From a checkpoint of a small transformer trained on Wikipedia.
Size: 10 layers, width 384, 12 heads of 32 (4 for keys and values), MLP 2048 SwiGLU, vocabulary 2441, 29.5M parameters.
Architecture: RMSNorm before each block, untied embeddings.
Training: a variant of Adam for these matrices, 6763 steps.
MLP neurons of a small language model. Each row is named by its layer, matrix (gate and up: input weights) and neuron, and shows model dimensions 256-383. Each number is 500 + 50 x the weight over its row's rms, rounded and kept within 0 to 999. Numbers have three digits each. A neuron's up and down rows have the sign that makes its largest values positive.
A block is one neuron, or neurons of one layer that tend to fire together. Before each block is what it responds to, as a language model described it from the Wikipedia text at the highest values.

Opening token of a new structural line: == of section headings after a blank line (e.g. == History), or the first letter of infobox fields after "- " (Campus type, Official language).
L7.gate622:454451488521449427452526597472503504516469509443445468452519490446500421455493487532508551494486441413524573576460497560440478481554510556427585505530493480503493559365590498455480536540409486504537514559523480453492556448492522541495312461539459458552441492516443616437495475579455444492564418517461553434542534535517514454522410427488554408558524526612504455440566565516515477516404
L7.up622:455517501529526555496514530545533505491530534520471529443499466465536536540487449476571508453457524431433516447450487562541568542487515525581556540484446540633529526439539552517583521567492441631510475459532552420495551434544529498551510469523463512492443474467441541538524510572464510517538519479404499460625436600619516431494487498557432482574505502574479494496576558565549490535527

Pieces inside column headers of Markdown tables and infobox-style lists, such as the ( in Nominee(s), the . in No., ank in Rank, and header-row line breaks, plus scattered mid-word pieces.
L6.gate79:476481506419480503536436483494539603526451553506455422494519516486548496604515533484514512418453526541488504472497539525632539498488522447394550533433497452567501633462508474499499464605564538540501538542448564501531504565486574478479586540488507604521486491437556504500540578512507541416567509526447495436527602580583433511613446467563428545557547516506595569507505615426425534460500
L6.up79:450575558538503431549602416486464510565444377546504516564567500540512562476538455428476555538454558490463492536589585495441577513479539538550419566529442514475454552447570550537453538534378484520543461429472518514488561552470483505375576421510517564514529374528494515499541524480552468591556476485497534522543524451483481472421536514497483478559537443429548500528544459468554578464381
L6.gate251:489518487449538473433515494455481555557510503656443516449483535474485490486479535400494495473498527443567581517536502497582574483548490516545495511390427498466459465438392500535514441468586565593516555592567503491548540510494518456515423580568517500434519459429401523484521551458448442501401544514594500534551548506498393523511534529461633474484524565583500485565533438588506498473499
L6.up251:513596501550502458472425502408572557428587453476506479463489591461517581451473458471470501500585457495474566532486507454612512525441467553450517517378396491540458511388560577562502467460517519544575561518543558400490619485515519585429475536447562486520590511454506499445453523384480529455471540454493473385545578532469520518477527473520482427507419429527428526551470601563422439524548
L6.gate1153:491449502473519475599494388534402583476488461457506444413502513500539560567450489524481490444591505467440502465477561522515560603443483506508512507492472583516444515496613615444485459487502327471456464436473437424468543513480422495488487490547474497453509526495476478434561540497515486463583529501472548514465478453507457537457493521508510429600397501551504484535596513550472485434448
L6.up1153:427639517461536469462450481471534523476595471472441537390506583509470470605438398513579455536498552521480467523495502502544476485418477480552461551502481484481404557524544536426504511580515469545423529584500489489473556522515517556475469447443499407508474477513519504511573490567571484497529607471592501501370560474532489423558494442483462554529427532549567490425455514549517454452482
L6.gate1185:465552458421436448458528463473444523490548497576496443482621479493399541488504535484595515529510519457427543581541466561453551475436507497448535534461446472515438595459478451503489458455583535533485481502484532483573560430513509494506511497455540474531485516486469505454582499522574475512512547512438577474515520459585431559448546561497656506480517468510482540414517578432507460529500
L6.up1185:482423530542506472536342434528487492492454571413408540443659507435507448530486472502483474548531493454625430516455524509506521467520450538578441482492497503476471457523495487510447541515430610550504531470471586523493426527482614530485419502454592519458531473495498537435408635530441515505430521420503555584523487553507526500396496420543530490470538521568526465498418562519494442480438
L6.gate1480:438492418478426587487455423581510499497483552458510476481544451517436446438574568539433449502472471522481540437498636506435439563499460435473466549509598526510536499482527477436514469539484512504498483496491421432553471468530575510556517456489535500466491532469456507475595596552500440449558429543497509523562572534492406501479501492521577494407567497554469505438612538510513446517533
L6.up1480:467547486498472553556552561478583479500544486500562492467476374536526467580570405501507536482540370541525567541605480557516545496536490425548463468520391544549518511416483506466508504582457430511529533516494509549527459456528560609522494490471535556483438460405540530547512475506608507486507508613537594524442489566450562398467504519483469520405529469528497505530546416478419502480500
L6.gate1586:538579527532501503483514455439486526385538541549518499541531404385594537528475554506473447508494496502500593429546533448521546530428470520495421461438466538453540532549458497500456487597549479526363465464550526390428542486463523498562552561555517591461477489461476539491440516551518507471432548572498503546562547525460493495570455496522460448525450518475512525526608432447590514490548
L6.up1586:440488480441409419450479526422469389448529508501520452527533402514534560512443452542521537485530580523425462562504452498374469499442509392373427456475488476489550517469392442508483532507530495521502507464501469485469539521539456613508427508471515402427501568436465479518484521472485538400473526418460519495459583418522568449510514527496506601471533489440488478491547515431450584583487
L6.gate1622:444535455510514573533550474504469449449495476471508437430524495565490557598448555524479426438444500521524447442574567499478510517489516448572396475455507535480494508450475455484564424626505493541464493485432486464519593526493464521465575574542552447444480487432529463580549458452469560487552507442535466564584566436465444519624563522492372488523458521544478441613574490489540490473482
L6.up1622:532483428598539540573624422494476547505510527522562494531552510439474444460523482569327470490481454428645456411525473565494454531490561540583578429623525503469511448449445497566485484566435479400467552544500429475442508501529542498423373545521568452478517531549516496510500516469474432521536574519504490465564487477513473448576438457607511454417532465494446557464534493496474450458473
L6.gate1628:603644528518447476500518482534493476549493422505476467449517483512489433581482502470545532550520562482584566449556509467559452499435549481454605500431525548556448532400478442557489527561494518419552531633448469553560504506474488559538487525495502523462609485529499426507543587453513485439535450526522584461579580537527450492557512520550460476538621530525438512504576417552447445540452
L6.up1628:474482516527525538515484558516512461529555454464500437404536439495579511598508398461469477435538463506445483577418558568592508546432526544484413515466448571525565549406499538588412531514530439606425519340556450405478497486434459528433414526537597533532492480579574503542417508488487522544407495396545496484442540545500494484446473498476463530444422476593531510533483555492529475579566

Tokens that link two items, mainly "and", "or", "but", slashes (https:/, catches/stumpings, bid/ask) and the line break between a table header and its |---| row.
L5.gate754:423498518511538445508564478538385446477479556485511459493519524545513471528565419551515460494485551481425558550468580555496522561463567527472549517494481568428596471523433533478455469459454597462464338432508532438495397477512500454526497505499582467430563495441507470521503555462566531481517469470585496541551546536589489442515549555544452436483492621437500482531530514471490575436560
L5.up754:501448497471460489452555476554452601536530427456473498529438490412408531505507500507504422490471483433474485502482449443497571531500495393494507578531418407506520570459496483543541597462553556520555506462484490372355517535463487479541469512529418510554452433508426459498470588508522509478503463488532377522474369470523538425482612483573538470587510546543461512429568444512513533589508
L5.gate779:496550572476476482482606510440492537538526510567515526544531471516422564532428466473404521390480453428428538485524494612435437521547560535516358518595503469507460467496586454481507531415525548464508462539440507500435506613551600471488493537473562527475556456583495551449527466520436499500538520481531472541511540476533639437486521496534489484454480426460459570559423569529473401405442
L5.up779:556570558559423407473513427434559486537525497568523537496517426477506536497476531580500486520530389450499498501575567455509453383528494539458524517449460481528610521466435433504480531615446436525521498558564514562401444520491555548535496453499450434471478544544517518532467532445438568541542471539555514584408589487485538539418581401471482476468503567563423510474535508491574512487565
L5.gate1247:488540459465508462448474390458470355563428549436458493521450503565492528531495470505493434442555440497519450487504485472516454477465484511527532497424584583538609517541544441522493580527487502520373519547493528502435466515482539511495555444482429566498467485533519503574416525460475395517549464573493517469539479606445416555420588382492567468492477484512496519585458539504586535405534
L5.up1247:510529467482472553533554493451552572495544578457424499420554448533522407591536506388502495525461475485473552505458545594610537458450501392459423545478486614456459457482524530484536453566504539550505459561564425508481514477523478505488543435537481471449446455545434508528537507566546468614577607488480408515488575454536440441462487444456573530552457601462486533508457470497523477507559
L5.gate1259:501475588530372512460499363547454591487599456469521579492533457510576491520472513427494475518559534441508454507551510542533586553566457423483577589508545418503461525522429538517552410520518489536506399600508518681502519428435591493451516562443586482524412515498483514463527514531449481371488552546499490505342504478447522517489522463637557451482521527512444459501512491435477516503407
L5.up1259:487524429525526546466560490543586388519459431546455537485388528605552505566515506460445504504539483478517438544450480523569544565512555415495519473367431508506511503538445563500525505550488520568576557540495465518470542555517518562614478491501491482470570479477550466409424428419536470609578506551450597449423461481502458571546548560468534423576437574440557467515518495552613519389449
L5.gate1570:436512515465447496496486451538439536603536469411461492493422429503537426529523436478615553517544436486531447532389549548460487594492483477434466509448581470543539535466493525443468554460548469431447486499571425538551611492489581536476491455464488546395524549496498500508503451581487539521593473548533473490497520502507443559489471473497511482500464524482502464489510561549514543474513
L5.up1570:521436448490499477497492536390484461549477411464448387487527507524495331472459450540539494549563575513499552582442514554544551547483467431449497462486453607446576506562446425443467543423455564530499500513530468547516502486575537543551542403523557475460405609564460466488470484478476508504486609488478458518558454509581536475502335527529428523512412440589455421477573559399485511533530
L5.gate1934:555616502464534461460526469515548537565529486609467595528436513511593472458487543496497483481520519445496456545475485418567434497525408489538492508480505562468486573510503488548572498533542544493410483565474491503521436537514499565478477446557498467549431462473510560451574493402438486517446571463427380496535426558425458578506507393478502497611530606460529531432516567539528456526501
L5.up1934:451541444595525451437538503439486523533585447484534523567482399532475506468533556485470369440472563455525555535546457530528463488424553476474573437503511527536396455479537504620462509549503515471594565494482518494480596512489535443511557585477525493477503482433487501436480556433526502437497499380486523445511445480481494529512523452591534571495517529404501482484370551473585521607499
L5.gate1967:507529566521467509396428456444525517473438415532541435516437531618507492470455536535518542396443557539574510536550496553549469564348564457486534519541499494488450538527383552531461448490577502556432455463484608475523543500578629557528539498575497480410569560489486513484457506497501536434539578486538482591445479466365504540564440427534441468454456496508482469572422583553518533485470
L5.up1967:515504510543479448448444530555461477456459527472503443503499525538578482527516472452471450506408378500413483532468515488476531506576513484460546459519499558559524552514460547479477538568517451603507519519471487517534527342512536504581469512465520490498494586460472480487493454407572475455479537490471519519505453486538560481478553535468529498508516465572546428550435565489490524449513
L5.gate2021:482580558513516513428545430526462508572587464602519484470463483568499493468472564482495547428529511396457426476572472471548456446434449503533551502603539460498547545366435483460496477471538565534512567497541484481530481599506494612572474608500535423472528515543494516519538448431524471436528627492502546507489491510556536593459544373460484441529469519430469530421533590517540565534514
L5.up2021:468582514547469540524450507511530530493508500459492452441389391517544600578499485500506456467518506410443492600500392597489398536523489559538448488569557391530436495499444482437515481501496539482594467459404498400504603505485435530600517465478459491458513362546456521352508489511482550386565535515474528470562502558451567565511476560477541446472538491495454498585594581474515533490534

Fires mostly on the opening == or === of a section heading at a line start after a blank line (==Plot summary, ===Guest characters); weakly on " as" after served/serving and other scattered tokens.
L5.gate53:555574567482468527503514473510527489510423662470531522469459548497535530505474551543539560432487499414445511409484464476509515549491524530523429474450520530403509483563453460505483513498570527458582518517435519514554438537495626543486501520464440500406395503545510494473435511438537437508512561500462411526520514473569509547567582508529484509582542393446488496416566451601509466518459
L5.up53:574512440497550534614433477486517398455559544514549464503546541512516496450588519500521535453490433493510531527514554563566494471588491500566488581520410497470556477524537504533477502517530644498530417489489459572553461465477480554547534553502393431532525496507492576409443533446498440441521479530598597501428474409420543451383430449528502528440462464502448479461426415541499484573506
L5.gate795:529478470451495586483523521483643554482501454504537521468464508474466464510462505569490338445499525472573518528438476470510433480519519470567465557552531497477507493526568433449516564521502567451422409498528528490577519463473543429491510494548437579527529469458518492496628478487510476617536456504532456457416425512490529512523477498510493468529525517528560512459495598481527390481548
L5.up795:446530557540497563444488512443469467513391448569454521565542515505438539565491520592498482553529545476431499422491457524502494521512495499530483521517450518578555541563501503500530487482496511426578522523467488466523475542503488525464468484474449380409472467479335541419423505513420433523562473403500388516580609468496510416392579564514467606463539486537485560455550395471487549512490
L5.gate889:517520567470492567493451507465518509504502485472504442502571584446493465508537533517442405471490533468595609491565608462534385467515647562521483534413496464432516487495479515560527448556488522515482382519560550492471525621530549466529491529483499526481489485443554499491493504548568388546376518451573412560483507510517560556496523544473492432443550478527472422469462473453451453411383
L5.up889:530565431492597506577516391473560478554562531477487463492531507454519585458486450572508501563458534433486438440532542360506471520544505513583571458488467529575480477591426607542513535591554569491475525448525503607462566541544479513479449439510528548469504448475477550606503523523460492545495493575425528526417510506444472477524523603564462571575508562542553497472455486497442521545480
L5.gate1003:462443500394506578513468539449506496422391474456472520486532453447484554468481605489434534504445537434456473441519523603463464516462455474566546620512523483574563422547458441416471511606490539621584551564526476505441520473593516531535515524434541414524544420502438510538516523557544536523477535595495505524486498517403465425440502482462498450451465519534426561470571554445576529523473
L5.up1003:396470526535488473522506471542495602450488443583472480481554494552455537551516531438476489482497563442532507555588557520596522594540592448326492456481459472491583472494531489522454463523469512531499541544467544541524558450518507563536470569398482463451654494550577422545590532482515487461577386440490536462519504506543448608487583524471524489580466510535565541493513446491503423456477
L5.gate1266:556518466483539541465566523485431510417466521544483508526495620628524483469550504574562550563552580576515473503385519500585545599521498439444509407552486570463480636542533522441388492540491556462563430552671492476464556442537506530559537510534392604525483569524523547492527483524537422511512427550511489541427496511472593490486395543493589499543510517468613482404587525510494532502426
L5.up1266:592562447497466483510541399503521494433483454506560496410515488497544605424459527559533462517487417471561411560501499598483456526445558466440464458522585492411478482576504566458477497506492496536485507524421482438531607504497495494469450500444512550504594529477505514430513473519515460541369465482601530521507513566535552446551552474469614432488506507496571367458423503532564525491441
L5.gate1404:520483452478375477513499539564473515475448521565488495535557472448456504433536565389424499486500567456543487526426558501543595524489517475529469561517496543425395456613500500481552585453529516498402487511476519425534584507565461474588460549503499596443483483456451476508444494482541424486489374592469438427475495544513504442481589466571445482513541488529552518521533516499452501520594
L5.up1404:505520426576431481472598520548527488452446481543566549465474554484472496491421513537614511468465578486524549525624480607482479435504522540572525494566478528496420457503589614459525557514445469540456437432479578495486530565460492575568435532445569438497461459526597477554573418497525542538480451558486497546565473496506517563557525424510478495522485520477557469534407532613534407473508
L5.gate1574:483492553532492472493522439411493514553517501509441548493588460501461538440480545537456490533460536481572496486442470518505532476553580516407613550476549483442442516507462511526413588465453590500468531508446470419529557474486539550514495546472470512454484506435481547576489535507351532426415383543522501564494511486504503473539401573505541505484472519600538476455542463422497596426520
L5.up1574:523522487575425449440480463496442433460436474463351580481631419449503480457506537525583586493442479484443521527382545494488626530535491468563459553595504411430463465529485510544587472531464551472403545445545438529544488500644477538451459498491544419482397483561402516496402500512447549521414518466492472419517506440578515535508455483474537503524399548606480503476558586458481410462590
L5.gate1740:504510543484462411462625510475630526503584539469454534521466482543614466521522559519440471529530487510508481471493529482593451494493434428456510451389445551474537503531558490405569516504552583536554468458665589456574495595507421455565509419491467516466633561420407560553497477471564478431524517433565505542509559465497560501487457536576527545570513422475394496436497463556536453586541
L5.up1740:450431532603506504430554508481388469378544510460526506490442456501510547497541475432527456469566545456423562410505524614545467485534518513403518565499565484495572484438484532524527543569494488467500511508463518404499526433534466541484465525424519447551489507469541483489480539481539461588468485462508517532491491464496562580527485438567408616560586449473539478509524512538525530544510

Final pieces of column headers in wiki tables and of infobox field names before a colon, e.g. Ven|ue, No|., Cap|ital; also occasionally "the" in prose.
L7.gate1761:459565513443567506469492467414454646578544549473473533480496447462468574549598535456501403478516563484540490498516449475430510522426490432558500528498507553554590581399489489552592496571444511592454561601527436498499483488511513389489471463544498469455516476567433471490554621491471494517548495548478517559514553589496483508485518460507472480618529469580488633574560485535596449444439
L7.up1761:529482481578447556552474447437577566540474522546533506404424476523462461523543510519488428472458494456498452486507439540515580493467524437493438535449551550502614468541564512487459469358461459521503509470511513459492479507533536453478454547446506450480443457460500503498525570504470466502509584487520540567475541599406600411481407407410503563513506433483415550562455410560555514519420

Digit pieces inside numbers giving statistics, such as decimals after a point, populations, weights and table values (6.34, 2,035, 152 lb), plus quantity words like numerous and many.
L5.gate303:479526453567414466494542443537549576452466438550526500494592485521470523476494445517561606535425420475493520572453387453477364428474491529412510514446464503470465565425510432493408459479522442509520494457436579501436489476438609483430452462475524610542431492506506407520655505534451467423491538527541522559441533444553512477472538455467481570445531478535530525486482473535426504526429
L5.up303:463568463524511523515503505453477469406514542528485480468597534442529543442436534536463544519500384493490456564528564415467494513495458439491472551432561570606585629456550468451521488530504524542441478439437597534554402565498508531505528516492476499448424453554452467487502442418515553407524544583440452438546447499473501438375424463533517465419490462540506544524493517496478514552554
L5.gate327:452530523519531558452476526468440449504414443552507540481504507465530435549484445464527480512506481542474462521453518555504496467618511468491519432510401577404471533481499532545550520437415430534440507487561502508420551500486568540624484459499397516515509504421498584563451542569492476556483437500510507551440474505503525517554493496515542563448580555512566431540523508508506623493505
L5.up327:558487558523572567570478488537483530510500511440469520372510539453473555445462423500501508504473444498501528417615502547495463439479488555569456501572480448506466488497497478467452514429433476530495418534418498525453541538499545427481505548495466519475471516443503475520467422448454536410425506405508609475494475458637549502566483479461485465530450500441532542538545456471558476438498
L5.gate895:420595518462501537496550494606528476588533568443459500486497505428530524548476597538524403508484544506534483572439489528482445507364512473488583521479534544467487524493450489544501573393458455518496481377528548465514446597445555437520534433472484505473447457536501483547495380466593463546537479552549506535481424511552455450512413604507533398419480477507549516524498556459387512526500
L5.up895:487484510531417527430505507535504439538489441455515484558417537519467560520644544375513621449495489468468466560521506566519467518485509524498505392460503481544545510456435528477478453478629586471454540468529479547548484479490474461488573521494420427454558527483451575527455471430496550489527442530493468513481446478479521554501506576525471531477488499461505539488547514508460529475530
L5.gate1235:478516491515498516502465499454510528555517507487668562374541554490490475521469435487550442435513521442448541487534506505504498513479523432519498583527533573424445644406439394539544411512383550498418513488552579502480495558454573389527454472528522512449487466491522557541613510616509501578501510569547528542464469625546434549467463582525483513531544526492547592496664485436546416480541
L5.up1235:395552464469501516562521423471465411594536544477559531377440582464537473550531483477567436475476511473473537339500524433446417508452515467472494551564519509477402535362472458550476483524509547512490512468531568550502580460489518479462497485485526486429493481540462507515554482550546553572483489505505540516417583629606400556501407537563491538537504515503506624521560466496545433524619
L5.gate1540:515521519455510502495542583511474530479501519452534434512478518453510577523465505556564614517535539401646511492516438488520502506527485485506470512490500427529529521486502528423498441543518575519432519524484558561478396525503534396550558397555559515424504385480470436617443498580607518471567432547491529464530482458539549503545427518457392456548435486597561526436614556569472547451529
L5.up1540:460565572538525494497493487511426415552466498468524458522503416457624422530407378496429524548504578453533450511549487538408506399430453563512486630493476461431376513528489591417567499473501575524508542610550471612487549492546487448543474498553546458556513546485477520483484492646514532551508426468409531565504564493465476554550403499507430537450443508516436443508485480531593432507490
L5.gate1924:518576482482504608474502491445565530579481478522473561498441406488526466464498444534533498470516513510528498528570435487488536408510473444512505517461534444417527539459412466464505512628474487496435465480548479548565481475432531561458543452604517520437459433470566531585586420437525417513484526592543443548558461525487507544406459430478487477467439507498535357523521573538388577472521
L5.up1924:537507429481512483473493488483498555419507525504516407503494459530417630447450487525468471513519434483487489472553491497593551501449417486581539559518477510413461496534425541532510465389524585462495500470520447554527411482527466501525489471506553450562608517472488509499505520520630504495448493474517413490504548441450523509574436532438535448509436519443490587579425558485584450447528
L5.gate1972:493564552517474519471444560451398431686547516517479507606472547464447527527495476437456497503497520489560510524512518533535542530465538543545590489478434476549555607405455453528558527523504480493493516522402579549499461475404551489545448438456526467445389570396436580447531478477546483409533526544469615447476466609543480513565477544568514553586544511540472557456495495525468514459538
L5.up1972:632523428539522497622525507487552595468554538535455521458456470467452510435412485489545420441562472520496522376581573420451577513505598498575492527472514551452508519397505477470637520581459468535493477495488432483482454616498484575434492452544413487399498527511521534430524432526522561477470544536507521491424435573520479557468514473524545469548451473523512519545561533471439540460489
L5.gate2005:494465598451478508462558534430533463440525439550493374480574411433410469551494504467492512490524490474492530467454534548453529389575478482493484551583533481510476502462519492500553412406404460495448463359524449508552481602503524514466465536479529450528529483547524564585451430467486549513508476453525539470556453514557513519496451532491516534503549555545474531569569501546581553459467
L5.up2005:536438370513460523453548508544430524550566451464472523451518566454580475601544559486535553485472469455531532550564485501501500503471507378533478608496514658507504527452592499472494621527502495491477440510477467502488544648474512458498516521610445457461524488451503578601470468408440570526538484450447556501455511525418475452479437474476475473540602493497660511537543513475626550525515

Opening == or === of Wikipedia section headings at line start after a blank line, e.g. "== Reception ==", "=== Plot ===", with weak hits on table-header and infobox words.
L6.gate190:446555604561485516459543490520540458469447579519505492538571502458435433549470581518469395524495530459419489479440490434544522491536520554482524528447538412469511561414461399447458529532503549457445445566473483461431452535574584454523511526568447502477494497406403484515576507578428524522482436485454533527525500510500382476573618430505478552460641472476484460514493474520536497487493
L6.up190:503400515468491496384555540542480569496510465462484472439531469471476480509527454528505393442564540543527508472442452457509554613503482512573467422554566562554480538420478519515497497507476466505502525522578494488510487434470504447567450458540507474416512496558494422404517438510504500477515466472564411442569484448555564512513506523531442503461448459554558551471525507536439572469577
L6.gate281:519553470473455463487472533493470574487488488499550472536453486481526576523510464471556553513531548465497586482567418453586601521444577549459420514476529525456510545349538523404487435563491513422441480537455563506517530510394526475495496632555541465478454542562513580393561533548434509494589490560485508595502559490460476545481509511563507499470393470546477529431595495483426504511446
L6.up281:543421473555476619514401548516450535455516459429487553490476482489515518487447499438557547417549515507531472494510492417581568510503516560424471490483456496555528477452482496500528515513524530449540462606515467471530415531381531504506438428548499500522463510486555464492467444565500349450521493501477539530498601501580471563469461493476510396504445502532481575487499498469473526489487
L6.gate520:526529578511519476454499444471492496453454500492592392489519480529444528491527512494508478498457535347449476422441549582545523563488583485486503434556524487569446634438473548476515508618487570439482517610477518477526532456511509450509479532507476516474531561450442536485569531494469570469511452551571503515474518530530439488509530429445505561496519565513531489478572617524471563487383
L6.up520:582550456523643518460468611491482524521503552541513445495550494507420523505587468539558504542444475437427423536509557555447523553430560448415472470485449426515473508454520456463498511608346561548531463545426468562456489456534503571521463609526425586452509606558503462453481569452421499465484505426467557546588563503523495535469510518558450445513421540501490443466471474480505544449482
L6.gate876:422501419467504485538547469551498494511502473509523505517444428567550645477428505586485469445454530499424521424498518477514530483537456496493476527617448527536552536423510427592475604513487491527490551452407488543454476633445529522537471487434455510478485562442463525496623485494510599504553517470529421497397456529477475545534535460486497494497561463554433596565538477525498459517432
L6.up876:521546605471517539509528428503529424503624520464564594492553427482472521451510533535503486555389565459541474479522576583457436561451507521491454518482546400493478461462484385498523459524530575542549483493458518512502559516496448506509499538415511611543564558572615519508507431458483508427543470491462597435619469564523461489570505458501475426456609494452540433471512452591503531545495
L6.gate1104:490507466507485531525483410484531538470422531412601523546494527415518547450480537610582457481503582410557508545520462601519585464480517416532475600545488442471489619491508439477471519451472433491505532559519426450459586513489535525492514521500473528569571566479557534509599531482531461453512379471548579537531501539608520556586596504499517497486583437513510473585539551498551572463518
L6.up1104:552537549396572521497494535525571503555507534451489599419502596453537501407440448473545542503527538379567607420447421471408505510609533572496527516517561487502523529460521382423457486467447563537440501476540444516506550491514524481545505481465528416401417542450384555505573444591553458553468476543532575528545438508534478510396417521590612583414568468528568556548475438522559532440514
L6.gate1407:534499510434435505488467510598478557498476532503525486567479429552530568493392517454481472531504553501488527443558449445453524552485657506477478520489548490489485507427459481491407570533417511535482537547463455441472521527496498513574532486451453490464532464505513507564560485437432434527452442570487480517566518477471564493520451424517464522416548471473616520580517521614499467468479
L6.up1407:494518519458568519522428469645538457498499590526525509544436445496415587539484516520490452553450543490589543479543476539495553466522558509470519591549434444490513438548512546541488543527491535512474479506551404471486565492526414513558515459432455457429499531464501545492474493432499485550485434396458453381621447441665533569428533465522531470516563505553603434550559482517472521512538
L6.gate1634:523457531445473458478554544456498519529449527554489493505499498463462514453452450537480549464566457442489507516538512453561503597516496491443544470572572575395618525500516475510503486527501489476465428568454542579578477543507459524541484559460565527531517553474452434540445460425560458468456550483559493621584389553525486557552479474613495429532621522525616475579531561447450519501513
L6.up1634:450427509468537490400540467467570422481510498403422431502467506542505467467542429530497504435589510487573504471454461510503433504565470523528461532459515449434480540534464449493473546584558527558513480642547503507470574520468439396531488531554422554496584479430381554475472508522522420508682482462470465421532553442511539544516517525580484402464556468512570487578391471612400399514466
L6.gate1693:518605531489509442358568451454444506526469445468549513487578479527461546499558529420417489495509517480422527546468561581499545521417511517592471624528613609576548482437463461493507486663435470454434522535532519534459545506530436505520470521482460514436511490471459531498513564517501490466526435505420555489510467501555492517625499419546475486413618520475550507486535449559540538478421
L6.up1693:537553438456597456522588557627453469491596440463457530535472578546473578523515547395509404451580580553507535587469490418502499476567449543536543503599599534534525434463509404509366476576520478523583452447466512511473498503493457484489576460449467457497427583597467420453510497525508554411475457447486643542433466501447551457449505539515385407464535472509491534448506426486462576506469

Words just before a number is stated, mostly "of" in "population of", "circulation of", "mass of" and "were" in "there were 341", plus infobox colons and "aged".
L7.gate415:481488588545547557478585523430512647492397558502508550528466522448512522526542517486506441479487485535531568555565507477487588533524481468439556492550548553475400547430389453531518357542457333518507474495489520496573450553548485594460498480543515467529520538492537441510404509525500565390514472593525525586515517463511384554541512441489459547562508427547508499497517538464465567560508
L7.up415:465482545503473495476619553532519637526501582565478544508429533486494360455525483466600452500505388494529556538463349447445541459507547419518491513529519461561505434472540463403435490539489425590577499505530546453538490494519501495557466462472486524571496541580532451425494595520492559436548448526415552521440447580477504580526469366370495498468476532507560449463505593474494468506485